Weights of a small GPT-style language model, trained from scratch on English Wikipedia.
Training: 124M tokens, 7972 steps.
MLP neurons of a small language model. Each row is named by its layer, matrix (down: output weights) and neuron, and shows model dimensions 0-191. Each number is 128 + 32 x the weight over its row's rms, rounded and kept within 0 to 255. Numbers have three digits each.
After each neuron's rows, "fires before" lists the tokens most often just after its 100 highest values on Wikipedia text that the model never trained on.

L2.down195:165113130123147140137053087162075120092116155141110103147071161147113118147094140132158089130148064104111119157152139062148139066173137129105130132145129159103170156148067135174143128022080097166126108156087181133139129159150084125178114132149158101142145117099139131118099190065141110152154183125154162132159140164146161154134110140149156101151143102143143153087109148090132058142152096098128111073088186192171095131136104155141132101177060101092195118148119125131099175154116124171100103161085110125142093132141101147097122125078152133073122159146170122064197215137095127107
fires before: "er ", "er", "ed ", "s ", "ing ", "all "

L3.down595:102151102128110126101177121074152155125144104091141115105108168157142143147197081116145155188223126148123111148107121112107141132111121111161132129120176098136106173092154130118133148107107152133175169198123096101080064109135194145066132127092058162098135092201099147104108150117120096074102128128133149099169106138128050142210067087129108103104161113133124111149161127112141153177130093131128130142186097104149129157098150166136147093117066148061085120157124074140158170104093120079113163095068164176107103150120135081141167117069171095134169152165116188145147134111165091143
fires before: "- "

L3.down556:155122120179147093160092115090126072123078118133112138062142172124105149109149111143164112141123167108085140103131151107109213116073122133174186128110180138127171118117169177146134203102148159134136086108144125101076164108095071208168142185176050111181153127156142155121088111115078141153150093108157148138129095084102148148133105108095152183083155078142148081098128199140129112162158194117123197118126156151138131117173140151090081083165064122124116136148091102125104190115057140108163096103092121135159117146154097113108070155114137087157126166144100135105118104099119083123
fires before: "6", ".", "7", "°", "1"

L2.down417:140080101127144138117098140153116119135113099114121180074138127145183164130161084132138118088116128137095128118144134100139131119090132174108132134139099142165166145176092202095115127166119130087097166136141160082108137103158080157132174149107117238121179142129098096073119094112107098180130189113068140113108119130101081116160142186088083103122049116171126081192134162135148098097144133198119128128111187058159117136165127096081075161150135172126174163124118110098100120117151136146190126130151165070099170079130132123149147106208093176102121143097117106086107180151066117083
fires before: "\n\n", "The ", "It ", "This ", "S"

L5.down33:107167168207101132121118098101176148128136100133151103171168146088131109119126143183123113108045119140112155079146138118129085106093121073168153068156131102118041082123176141130108178140104148145177153117189115093140129142118130153148119119116131167167145194119104134135145140132163122129080122196123115164125148138122099117111088140118145097109124185149132124116094135103105213133065192138115150094139093122142135109164107146161160142093104192119111062096150128123188117065109159092160054133106092178167125097051086080165204151109118077118100156148125105123153104155150078151
fires before: "| ", "p ", "p", "ated ", "c", "z"

L2.down530:129105160139109112129091054110176097099106091125113095125126127130127178139140134072121098112160145172111150113095136109169074107124113106106122134142087170131185106169200110120152093135079102129115151117142151084126113132118138217156176152171167147139132109077115147141083114137141132092113177124178203144126118134110208089100119114091108124080221108073134127112143144128165129166141113146182133145129145137120054031177196037137107084160139180124134157118113124139125102100134139102114122089180111146094166121205158126138142099157145192168085119103097119120129130130104105081
fires before: "h", "g", "u", "e ", "ed ", "e"

L3.down478:108091125139103114119152131129123088149182139135112144093175106141114138168161121146110155112092176142084143108112125112154126168114165104132144081146126109150127090094116126050129130099157129107082118091200093085151064148122114141132081127159143124143116092212094130140090137050128102141153178087176120036142131129143159172183101066201173159091163122158081145110121144127167093174116162074152147166140105051111140141126111117117128108119140113119127181075171080103180142120103129121106150129086108164159105140091165173150116079196073154113141077186160096146201150150122128157
fires before: "- ", " ", "A", "| "

L3.down547:062168140108116069117124094117159085109072117185140140142130139150156141135101124156145079109098096141143101113071093160113143103139143131126154130109127126083124170120114139128128155103167135154210152127106150145223104132174099131130150167143162106128112213126205103207163114122092155126118167102124144124120108144155101140141137143176134072144105112149099109196047136134137139120102110105076181141109076177153188128072084141126110080148185109113130136138059102116157163138092129129017128150106157132130112121119174103105173095142085131120141171125051120147130106118118197100
fires before: "2", "°", ")", "N ", "W", "3"

L5.down165:137186139113100140109076135173103131148097130184127103120132151135119175097109100152155144155066176134127149085142090122126137137101107120112144103111167128115075124151203148053129150129115159129111175058057105087130095045134116169115161101071179114140134029203165174162164134118075085088149135108165057101119106169090162161092149163115158111116068159140153115222153132090147107173091108125094078137145147121181183114161131116098129156163118173116109167110137141095155122115169082136139159105160115107135184095100112112163156091146124142132118100123107157158144115129150152111
fires before: "- ", "The ", "===", "In "

L3.down299:126154039195093094099176055151140112137096158071122142113104176140118136096134097143115148124163083159171104122159094148125000084121129122105167110153175135116094108104151147193163089210142074088138163165138146096155131164110178155112112099172128132084080109156090092162111153165108086110131174142159161117160113131122105162106119136192134163160135087129132141118104077126142120127150095133082155173100132100086100102114105101080166139173111124096094131141128168132103102092133129156154168156097156104066169099131122108173097171103164104170184114125151135104149137090152175112
fires before: "- ", "| "

L2.down324:064103076116091101178077162107088131151164110129179102113124130064106170177161124136140162127177106073143212119191151116150144139079140071165121105172167111178112093135117100119127119083176139143146118126186146136107099169127076171106126133115132121099108131111131120143111144209169140137148089112127102079117095156155172127129140109081075146087150092125124132130114079197096140097129127126126084121157120124181093135162145143125067136186122149144105122142076163130090097052180171203126153174126157131109133108089140115089155111122135221134095201132142144118121081099121105088
fires before: "s ", "t "

L3.down294:121123089074158112119180119119082121164139195153169148169141089113113076098113138112144115121179073118157115179129100091112103166091144117058093082159113072144142115126143068187143093176116151125100202152172157121162096126113176170103172076170124151127082160107059115167149125128069109133140171126163116116148094105127107138128123155150106099103191163131152093120123166110175075134098176041113122189124123125139114125074136148195088105114118127113136120108147124170151082155090069119171133100120148141118182123180084092111129135100178172126164132136122145075171119203115117135
fires before: "- ", "| ", "T"

L3.down248:119118120145123140131154115099134117130148154189203125144144097110155128097195123116114115127102139098131145076120126126142243091136112115126087088136124095150100135164171143084084088157062149123078091114136123095159099112135174172111153133161119139136170136182148128138178121086088150079075120136069090156129106129121126189103156108136154165133117133096090094122139102125099083120102113185090138109178096146150144194098109108149132190129130107173158139118206151075157123156128131147094129091142060164108165133139103240135056121161139152118139063146108140172087159089088170103
fires before: "- ", "| "

L3.down450:107154190129153146178136124163137088127177129087129078201146108146106093111124093099129127117109113078139142102118125144149171114148104122205122099119097138090121151174176150111102176170106171185091095117161141129115132132183100173112082101122141156112123127101100112115140138114152135137116118179127102192143071164089195143101111105067091155083113166108137055152148153112075151130090121082141087174123117119152136148131151174145115135137209146186219119199125114113047099132111150113097054086101079105146187097111086153132118126134135107135133153116113159115059164085155143102
fires before: "\n\n", "\n"

L3.down486:165134202126165107112098099099148133103123076106104140166133144169113126095109148103159091090080148100110097112103083121179144117101084166121149177089125125158103126171093082133075152095059160170149069093128115166088131159077078111144118184143180126107125191144100134147126147091140169150086154129142138155114144092160129111133124095160144133129135168191183133176170138127051140080161161169125117159115134118103106173103159045076132113078181138149081164117096084100181097171079120136146165137165133107140130118237143096145127112112129134126086126172132126157070103120115179105
fires before: ", ", "; ", ". ", "s", ") ", "\n\n"

L3.down18:125153094157108127205081099197138143116078116118185168120119089099216147132102206146131168086178158162119067091116223145167122138081109111101196143133167111088088128119176166121090176087165110118179169073132177132099121169068143115189132127110133137099142095108130146124100171153082120125102130187135084121176133126076101095149079084165166097116107108063118149137143107151160120095139161096152109110084165133155083108095152159126146153087133146116097101117103112115118101132125134156091107177131121074075134147114086153141168163104170157108154138156153102138165094130120111134
fires before: "| ", "\"", "A"

L3.down196:138155120131104116197128066094127187097057092117101113138104120155113126108106140089211119163092165108133145125070172150077080153135110112116124137087146197150152147117170114126137163101129112143130143094107084089100185148112079187157128158138143075114151131111054139106067125175124093067139167143170146152097112120138150096170191133151178160159139103179156140127174135138158123189077138128134117171105183150130126133181105073073091136148072113037100131178079151154101110172106122095128137163095137137111113102114087148089097150143109155157097142185150151144114093162097088129
fires before: ".", "}", "4", "1", ")"

L2.down600:158069157116099086115132152178142085150098080126138160136109107098125147116074118181111091109151115137152144075186098110123145130137143109115116067119145158110145064183102120089095152117090080155115111095063036160093146094154170126147140133219109098069170165164109157105142098138137111132140115148129144134138119133167146156112124128186157147075133185157151149149094175082138136170168190086089198121114144092127129154136108112091144182129150136188176047145091129110142123145070119131113169096136159133164134120129142131089131103085114141148129135116188099160127223075122095092
fires before: "0", "4", "8", "5", "3", "7"

L2.down30:095154141091111138168131175088140103094089148166176105126122156142082093141137167107134116094126198174163107117100121184130103198128179092134113135155112090115115095155117158091139117108149090151135112097190127105079112148065160177146147127174199132137159068094146145120136111101134114129079188157173170186123118125179161108128135115167139136060120123091185068096137164131096172148104118147142083111145092124133143090128101171168080126168100143106080149136123109099133175100160175096098110129107178126104113134090123127125097148095140097140069131061093152077061218071115152158
fires before: "c", "ing ", "g", "e ", "ad", "t"

L3.down794:159136136106133123085110155146143149183092153117133176133099124151134131116098058209149136188138159161104163102168172077128121117169141159077207086131162120114067090115145065063104142077196101115143143142167167129083133071074162141175143085140128148120160100151155147107085180187152096133130154136148137176114201133082105104188090162157179126080106099131126121116114091146218101176140152106139116055107117123110130159120145115103112157081089119158108126119141132141144104144114123137108088116111118136120117176091080125174159104105020142115118157133130137141126090104105128141
fires before: " ", "T", "| ", ": ", "\""

L3.down182:140173143151169128156090174103141155147155127161118124092119134085143084149107137175106173082112095140100211073100165117104153183106120128114097146085145134134061177113138165109119092108141129124142211185149121165139129180108184066144097091198093120126095135063090101116183112108092128072095127166121086096145112128156097077217079132110147161110124119121075142134155137097112090157100122119152132097114139097104189130115128167153159170095127083090149158066085161123124119155146171137080153141135120099142198104179176096162064130105089124147103147125158127172089118110140154151
fires before: ", ", "s", "al ", "ing ", ": ", ". "

L3.down189:140118136124078054140094118097073128168073063141133104165104156122082154124138102111141129132121105116156130173133108073081150162130129107132145094121188157105148151097218107158106073147107111063100147176170155130151175069180198082118146117170117147186187153158109123090118163077059079130147174094083118114096110142129140088128140106157090114100155141086132171110133127146168141085105137119119085113108074144135149078124134179100153161114110141116152164127100074146125089106121186138161193178122095127117136105116165115136110094103176157176196106140093169122175160108096145176
fires before: "- ", "por", "v", "th", "x", "er"

L3.down675:127116109126033141144129148112117078118057121157148118135218112123133103131185129164151148140093096103117118090124131109123223152147163122160105104170160110150063118181157090154153096104165125174135143130160145130148100140105115112111166127161100142127129118087137121133128179139138147133091115167156106107115063105117113121158141118062134148110072129104132101156132064197065129101107083086111176155129152129172108188112079088103090188125092160118210143105133097145161158110093168153220132124155148097114160132109101092148184045145133110092137118139096109136134175182152152092
fires before: "| ", "|", "and ", "("

L2.down477:152161168150112103130047086137127117155175115160078054150111174134134109129134144141148106102082124156116173116132101139162183067124071161092084103080130150111134128125153128165138113121107163108101071120131137139096072198113176164173141131162124063121160115156091133149162125069096136169088123118100081107189177151133130058169130138147148100058165120151171124103160123117121136198136109157084131138168149121093127083154139111162124132156199071117150081091128125144151122161137135102124183084141150101160151113129155107110086149109130129111189131177205084088097051116169162125
fires before: ", ", "d", "s", ". ", "le ", "ton "

L2.down5:158083126181154215073115107096154143118179099115120105139193122146130094173109186176035117104154091129126116185120110113128113140085164093088150133110157083173142131113122090139150172091048067156138155165112139087087131142123124118192134163171110092105164114092152128117135164076176111197129148131097103084125128089094126110141162097119090114111124177097131143101164161108080078157077099115144100164118116132137165076152127140160092179087139120167166120103161136105133169099142113144101155138213144139091111178174096151174126129090091156082113090152143138123190117119119169151
fires before: "| ", "– ", "(", "|", "- ", "/ "

L2.down413:148113097135145089137089154185130113108112070109124174150119167064074153179123133147185111102103168179134141120166198124063130069102110130111156110166154132120092088126126163118104119193175179118105104102101082152053135115129097155134147170111143117143148074171132196134160139108156139093165134138126139151117151071090130155105145096132129128139072091182141114118133139154100160141084144132100147127171137068154115124113145107085116157103113174104169106076186143172122116155182151194117203124143088162124118187123075144133177086085075129149125062100137101115068127073120084148
fires before: "0", "ation ", "7", "9", "1", "8"

L2.down873:123086095143149144114133147181133125150197121120140175132164135090177098082142101146172107154108112074157159126110103154098131121089113102089114113109132127115132140145145139062065137193190184089086142130222142091155094130138137052067123118122163102091101121152163126136188135128139145131096154135110119105173116122119140138097128139160189153108171066103120089102117133123099150063115130103140129102139121152202138178096087110163115123111135208079158142118127079093205113160163159074135104116116095134071223060067120143135072145143146101134121115126121116156145149101179135130
fires before: "| ", "; ", "|", "v"

L2.down646:188165123158126107122123139154090122182119141071119067147131115101102101132103129094191129182126162177141166102147143137123135136147136109099116083118169140087184096165124083092062169126100124097159149097151107145104115092122110161167171123077158090093131161095106153197160116148153157115109172155138121125142137122217170023101184119147131104147134178133121135101104177176050150124080161176118121086143170109121073096115145106087065112142125121087143117100136151114141119156099166136130082191117133095139174092123118121148158159167107100131146120128145128068051054123161138084
fires before: ". ", ", ", "."

L2.down575:094056136099128121093108142135136077161118079106121099093094130127132117144145124047141079166129140175118145142126121106136119127114130101146077103148142152123092196098050201152156167114085110166139159140100196116108119160115111150112161120161088106147157154111171160134141164078100135164142101185086180149127187113103183180093133088176148143125144153151091202145104102113133143104188078150118136179151165151126120109111149128135104130131136115147141143085101089166135053170132141094062159125121099162086061128076087117139154120140147110196062098178195160086122099091120136151
fires before: ", ", ": ", ".", "ed", "\n", "th"

L2.down389:094108143119123119128126124150117170146144174079132153155093086129153159104127086058082134124130159129091063147146078127145180132109191105205127115082105110130156158106079136116074148059108095174112101049151109139203130184123089183152128107125105156071165148124126118143099114162145147177176126185164153085133115103134166166152067125088123087138171156075137124119128150134173148188109126160109132140132185158119078157115076093102124136089161076096129109133096120176134141125109146164187047156139136070107120119123165127114125123130096136141142128146077225135153117185120126141
fires before: "\n\n", "ab", "ern ", "ed ", "s "

L3.down752:180130143144127078176143129075092134148111109119114173102128130136094154067119098146152128147087143176119177104132154121136080169136168121081116112157181117161105138149117112197135159194167119174087102135093106144129152138142101155167144130119119110080130121150146124157138107078155108126109164129153111148154077104086073066094176166144087145100123086169131132128115167151118106126090182175108133093112048093108113171161151084081131129100126109132110164165177182145035156105081146105146119133132105126194118182145132135148029155146107104105138167156097087177070137105173188073
fires before: "\n", "|", "|---|---", "|---", "6", "."

L3.down454:117140155131069106136128121152128111106091145140128125155181104150074179107160130108143141137136139095166164087123109102132177113089148079187102053133142101119120131169192118088102184108119097158110149102146082049108112111131114151130133135116114119067104108157139149107159163112160113134125158150087113158135084115129091109100135102089132192131100152088056162103086072133110163101094155141121144151207065161143172132142145184125159107121133149210142122123109171087166159107093186168095181085071125153109174120094084162149152058164199124141094078155173154118164127128129179093
fires before: "s ", "\n", "\n\n", ", ", ")"

L5.down413:148141172164158083109132180126164091130159172100174097179103186111167090158157090106120107124141175107140086111103104159139120115102184132187180119131094159164102136152052104098077135150127095099131134089141194183122092184107103104128154172109148110122120150147180107154127171111091174085142136082134136138190115118132142151127113137105121113025092132033135058096110142185100160143139171171081180097098108110119098092096109157106170180090157160130128147143113174062153169150068125156103153178110153134114056120109146111120119124133102163110109125141124170117144107121131149119
fires before: "(", "2", ")", "s ", "s", "N "

L3.down540:183197125160097145059142135126148173169125133148132101093125101104181129124132193122163105131142170068066123144109131095158149124215170187149146138131114122128106101125120121127067176032118122141127102138130123157161177123148042105089190145139136138110181064156113076169094183135079119136171119132078134161158145134126156162186130116123106045102145119120113111127145103080149114167100076127070127128179122140128148147127074159155156132046132080142138119113117125095070135108104212134084142141113086142106133148095121108115169141137126190123130127100126110120077131159130130132
fires before: "ed ", "s ", "er ", "y", "ow", ", "

L2.down651:156118128081098094122097122104040170098127160155173123132177098126100178122097078178154117119107158144139198054108107143094191147090097151151094157146146118127086182109096106128180161125132138176097096175176083055179115142100148124122094117077103105140171101152122128095146114159096125143149130080170133162065122132118079117099150154117179145136158139170165102134097152179093092129095175095134071113140097138085168133119140069124105138079106115127151141128147153144152113104090118089127139132204075204152180160163118172146145080141107183159144120085152100144084112153169103133
fires before: "- ", "It ", "The ", "He ", "H", "\n\n"

L3.down231:091115154122161084186116101164146126145144134168121156140136150110134097156132185136160119146116113133117128151178144173205165126132111069165121171076104139126174168126118170067129127122158067184144060113138096181160056140103206132127109137128118158077148150062141066139166185183128130133106127114160148116089138087142125075133102068179132057080156043169100113172159120151133124136143147135097085116104087127107104168085164136110174156085130133124096150079121094082172126117155103105096095191124140094103110176096123157150122132172150139116150133132171136136138068086151093116
fires before: "| ", "a ", "an "

L3.down894:148034121154208150098150141140096112172114136100176068115188103161117073147109183138089104120151076146142102073114174131092174136145088113155117150152139107118173079161085147091116153150108133165127149158090098118125141074161100136119126082182148090156089144192115096153151162194118077131128156142093112128090101174136150060072148142166103142123061102142139100175088147125089087111125126178113122149106087135197141132126162111087176111122124149150140152166108176088182160085150138137153120134144168184112137110111140170081182103075136093169109130104100072106122117121089159145
fires before: ":", "9", "–", "8", "5", ","

L2.down200:079185057129138143114144085106120110106159123070174119129156124164108145118167130114135143090142093145125133138123114139117130154160110064166158154137092114081147116096104130135062108138117144119135180122130104179129125174148134181106117136129157142086157139077111111113138166155121112135115139172116196086191138147047129080173133124128164088102157085082060133133140124106097134145157166077123166212169133113093065131089113084140176107172138206080145143154083128098033130136208158190156131136100133114086114153122129118190147212108164117113134092110120133077132153125151111126
fires before: "| ", "|", "2", "\n"

L3.down110:164117173137143093148104151149098144081082096134118225090139121115152085091111086105125131147131179151149153090166130097182107123124182108069095113139138081138104108131092131063080147115148088134180177158110128086117094109075107217148130091126109158130164152105218096141127107148099123230198143112133109089155089142094113139178113115118093179133164158130097137139141111125135119175129178094115104045129118161130118130075176118106156105095188180168121127143086185106164114096143119150148103119161139118141153168157134175151077085107092136127107093139090124106143138072128151129
fires before: "|", "|---", ". ", "(", "| ", "|---|---"

L5.down438:216192144159111124101152114140131150115094170134161096164114124111177140171197138140149097102076157146096105173159118204116177151104110169066125137143080103107159105095131112118148135127095116115113157087187127154099088095082076134061152123128169118151164063085166171144083170144154120114139080133080093073070110148062099162089147151155173097156099117128149086181124134077083057092107150118093155113161139135129098082153125119091122137159119139089168098136151143154143094099159152134132138125185145109112182060140157165091105107152184130126118128141177119188150142113133120114
fires before: ", ", "He ", "It ", "H", "The ", "S"

L3.down449:193154121105103040121125149132142109135141114120180058123123118150065120124089167130110112154160081136138199116173158170106081101157079175064123143151116130120136103145150150128133126114133164102192103083167128132143140181132166131176115091148088138163127111128114125152181121100121170121085131132121079134154098098147115075124107156161158087090091110141138161132088129151112118192126146150128130145198226102132137156066115184141118108121139166168141114095116141125115092061138106135077166094130211094166179124100129092162082190166196097112123110113103122080122095062105143136
fires before: ", ", ".", ": ", "\n", "ed"

L2.down274:124099188091127090135086143124095131133119137180107144141187211119127154141133044093125158137118135159166091072080122100168158121135100114185063112144154102127113095144106140087122126137140118126116042118095104188096125138151093161128116149112084088120158157090182127078136143153109168127138151141099148186097100135163117086129137120134164111115152163178166120137092104149169156163186122164106122078153158082086184128104070153102139121062124171112148200157113094190153141125079139087137122133159065138160147167145111137127126043111088118134089148083128172178097183095102149145
fires before: "| ", "= ", "===", "- ", "==", "The "

L2.down100:115141120142146079145138095107097195124146175095131089121100172181092155122118156079112161161148136120121159114154110189115060117156208157150113184094097044143140134141105152156117113128128113139107191152108140061166132109146170119123074141134128076158149137117154107157129117154163150119142114165182161094137145082062055128157147135170119126083115144170122113107117156142095092064148128050107102084137155042136193125144180119112083104143145093141127121104139112085148101160097137111092138134172139105123141083057143151091123086179136083128174139137102169106137106188179171159
fires before: "b", "tic", "ies ", "ies", "e ", "es "

L2.down930:100168142095105178127144157108126137148171128133110136058158122128105169099105111089090097104077129146147109145118093093133237199157127160161157099135085099118113131095133160098123112074121079208109104123149150150080216152143116112143124203122054107120114105118097151119173160077131224123114111132096152150150139128195094123130141094133159162091152098102124190138121100151168096058112145126130134140068148187194104149115144126076088141107149135083134130143125114061149075144133137109108116129134138121170142112132083125177106142157123098108135115117189145176082147069134158135
fires before: ", ", ". ", ".", "ear", "le", "c"

L3.down78:144100152138169144166118160133120090096121096092093147135139097136125166072105177147185103106118132151086107153186131079099148155107170120085156120171196154129116111138126143122047120117107124101129156176114098088128072144151164169125123106097139085219211156087145142177170153131138131117196154134075133082092097164124144119115107114174091073162104135162103147142145103077105125139106182099100113192113140109110135151103240133113129107089088124073095145116108167123112138117165124098157122136136130140158155156145136101152106176066129117099125065137112057113142119069156085187
fires before: "was ", "|", "is ", "|---", "|---|---", "|---|---|---|---"

L3.down162:186108077108106166183069123142176165124176082170131149147124076134143126136137162147122156158151131156139118091135176065144150058093155067136129113131113116142112124140074118134011156155166120122136130114149173168100136131126125131124115142086118182081137160122132073086105188145108128131116156195059146183133115087167111128118068079150085096146102159149091122117154123127178147127076100090152070138077101177083122098129179147187146164077142145157145114156131134169153126139165062148159094161120132112087121154179145086121139130073164112146090141121104156156176111099102134168
fires before: "| ", "is ", "\"", "ation ", "an "

L3.down631:138118160094106154134120157178036148117155105149105179115088035129115113119120159102096219137155152180179152111106142130124137108145129132095128143197128139166180143147130104132087136079126074145190144203106111120091123141147189155139081126097148140096112133154112160183102139130132157104020123130169107089131077137145081090112088179132130120130142172135118106151118144152124106190033178100121130122107185125146119053133139116145124131121201192156144138111117117121133117077069118128109105122170120099110190094136133094105122133105140136123133135157151122099091128149107058104
fires before: "\n", ": ", "\n\n", "; "

L2.down749:138146135174150040090116107082131104100071067112064127111149144138166171154130110158111110199169119107089116141175124147188145176091213193123131072125160136133110109096086128150119125150102099137104157099147160074094161092173148083109163134165083167123174152185148150109094047132137150155164120107128134101159128102072095134122144105087141154111135114161139112100142101086154163127146108148110060064100120107105164160110094142125101156113099118110128121092091122142104143117081167148110153113145161085050190179156121188134114125177109082116163099159151098169157160171141133161
fires before: "y ", "ies ", "if", "ies", "ial "

L3.down264:121161149170091064161119104118119095144096070093125118171170119182093115112141116122156112125148125136167118102094079122142084149162068141150137144085171122112171126136151119081132094113194106108132146088114127121181155147119079131118173098120142117098083161107114070057112148156087102130169130117115136118107153126210148153156097131115138109149136163129135199195141103144152148186122132113163100181105151147167142182141113081108105117186074201065090096118161122135147164229103103065088119138115142059164085162122084109171113109069132103165138182150143101120153097156119117114
fires before: "2", "0", "3", "1", "}", "202"

L2.down781:122159157123161122077148139179100164049154117152135059157135109094137141185112025149073179193160148123147174102114172110106152124167113112146051088133120136106148125112173127150072167116153120157102152160130071136159107083119135118149143113115106121111137098138104122117086112148111139111124177134135119093154132187121112125158117084093173172051159131082134126140091116138152124107132132140124139139123181109127040080127131137196130140162135118082170056106137106088170105087134104148131145116118146188129157220138068107121205113151195084102099152106096110134130153107149141146
fires before: "\n", "\n\n", "(", ": ", "al ", "D"

L3.down518:158122149125091114153124148147108096112105139173139105107170067138111139083144124143124112130124158109156122073100180087148198112136148135186119075143170093127113130123187081106093163140110118115088113112116139060101122053160132188109138093152107126087142161149197113091136155133139141175111128161099090171086054114154134090106131068124130087125148138082093082135118090166108118066159124114139136119175161167170149138205119147091139164165133179147149104169136101156170125154055185169132122085148111118124236108124143150083143090201181104165088114098129143099101133140127105157
fires before: "|", "| ", "a ", "the ", "w"

L2.down207:096150093109154138143115157101100148163085103071106134066132172173139075191129135124152074176131132124089107080150131144087069166101173179162149169156127102154151163142078205107126092084120107090170157156206174136162146126097148097126130111143073165147081091110136132155148100111125126127124117203142128077183111151082166126124086136152072106068070140116155085159196111157114141122165136125160148129099147149178161137118167128122121132172131115140161062110170164155114110128161145133111143094066138096082100056128109109187149178119132118126119136127092092078112080164126174107
fires before: ". ", ", ", "–", ".", "0 ", "5"

L2.down878:076130135141148134108145149139113052117125098111047130084156119102122096202137088164115093138177125124131092142130118074241155166089100126136134161107160162083119128150121107101096128114136125133065109185109190088117146116171134128083179135137183144116147143119187185154159129086087061139134162074132138180106120146200127120138076096111194099167144111178135114088115103099127110122219156185110136163146123197171094148108146132092118086174090139109143147129120130139142120104146116151172109136131086143104092087093119117117058100160109129142167145129109133144102127116093166076
fires before: "es", "ess", "f", "tw", "t", "ess "

L3.down625:151078104113172167089166155173101125074116091138133133121132148096099064143135146152109139083142116183197126127161121138155149135054113127139194118159099128104114155111170093063099206165177077124169175126140119118186208199068093116114071202163142221139124077172148124094140136120142128174083137135167100109172168137185128115157126135173127133116087167112104115124141155093108140133097147083113139129046147157170152140132129132140116176147109114130081158138099092089119139080110121090136127116163148149097112108093131106125064104117087068121108104093129149105119156139118144108
fires before: "| ", "es", "ess", "("

L2.down260:099130143144120073090163081097167098135142116148101154088126119144097132151110157113147134122137130122070132118100080107221066116131126120165184114157154146140165114117133088104173169101115118135194132188156136206076120158121111114146183119185123159110121138122162156098163116154162152154139214121124075067151116125117085142144108149125080100091069174163095164047119167102130104172132116111088170062097139182130140133157093111112142135154177130122111079102103122068102135116142136073126126108138163146122090124147125140142132129141060099139098146109120144214212068109115090165
fires before: "| ", "—", "|", "al ", "0 ", "1 "

L3.down937:158118184099096080114145109146162162111144124102120105131162154129131132109150160134115086103125124130135178155134202103242086098063171089151070083125152129176122134171195120086055186120114089146092105175123130101099100161141138139134145144076132065115138147134140167156105120113186118190113081156105069179144129167132084155120125075098094163102098119113120150132138122127105136098151113051164089117115138132144169143183188194092210126194136096196113119108108112134138136111110162120128135104114119134100111110118138080127125044116171156104114153121144115105104135129154153173
fires before: "s ", ", "

L3.down406:067124097117069141156110210125082127129161084084163084111158127100123193162129157126153175109148122097139140107141167121154134213133179134156176079120171133116087050123109098137144141164111157147197104107191106136103113138092126136116117101108178097081109160110156134133083114149157139112159061118152090125154064124131109140109116185088083128071155116156125158150172119161115122089103118096132120114125110127190128081155111131133100126184131142109105113157092186180134139093148179185170151116144111137159085110061115083137163121126168178121042126169142152147143043123117118135
fires before: "s "

L3.down786:124095138122052126137136132147173092099142102135107067086139126100189172122126141052146101076148108133131131154090150147182176129132190057159173119139134159111131161115112110124134156127118129082153085140153100092114171120075116145090120213139136067126164117104144187118110083171116141225141146129164114085091132173159128106132074114121154153154121131124098125175129097129123132145154176092111089120220154201150107097111151165170112131140136127088151174075053109139122105181063185122091096113117134158098126120115115095081170116091149084121138156101155094127097111137168147101
fires before: "es", "ess", "s ", "f", "tw", ". "

L3.down549:221168161155125164108088151139122140096166104132140100140077075134169086093087089147095193167085104144187100103116162108129119142134152069117095137138166117154119170127115087097109097141143080117132137160155113148119146108137151116038130160123120105114162120154079153104141122168117165101085179176055114127062156086178073093092167151168065100086121100142162138161167148109100122165114144133122120086155131081123164140142129110180139132151115144088123136110158087058171134136091140173166090193092133129144167135160110153178106160133092114113182201149101105094073122110150086130
fires before: ", ", "\n", ". ", ".", "\n\n", "s"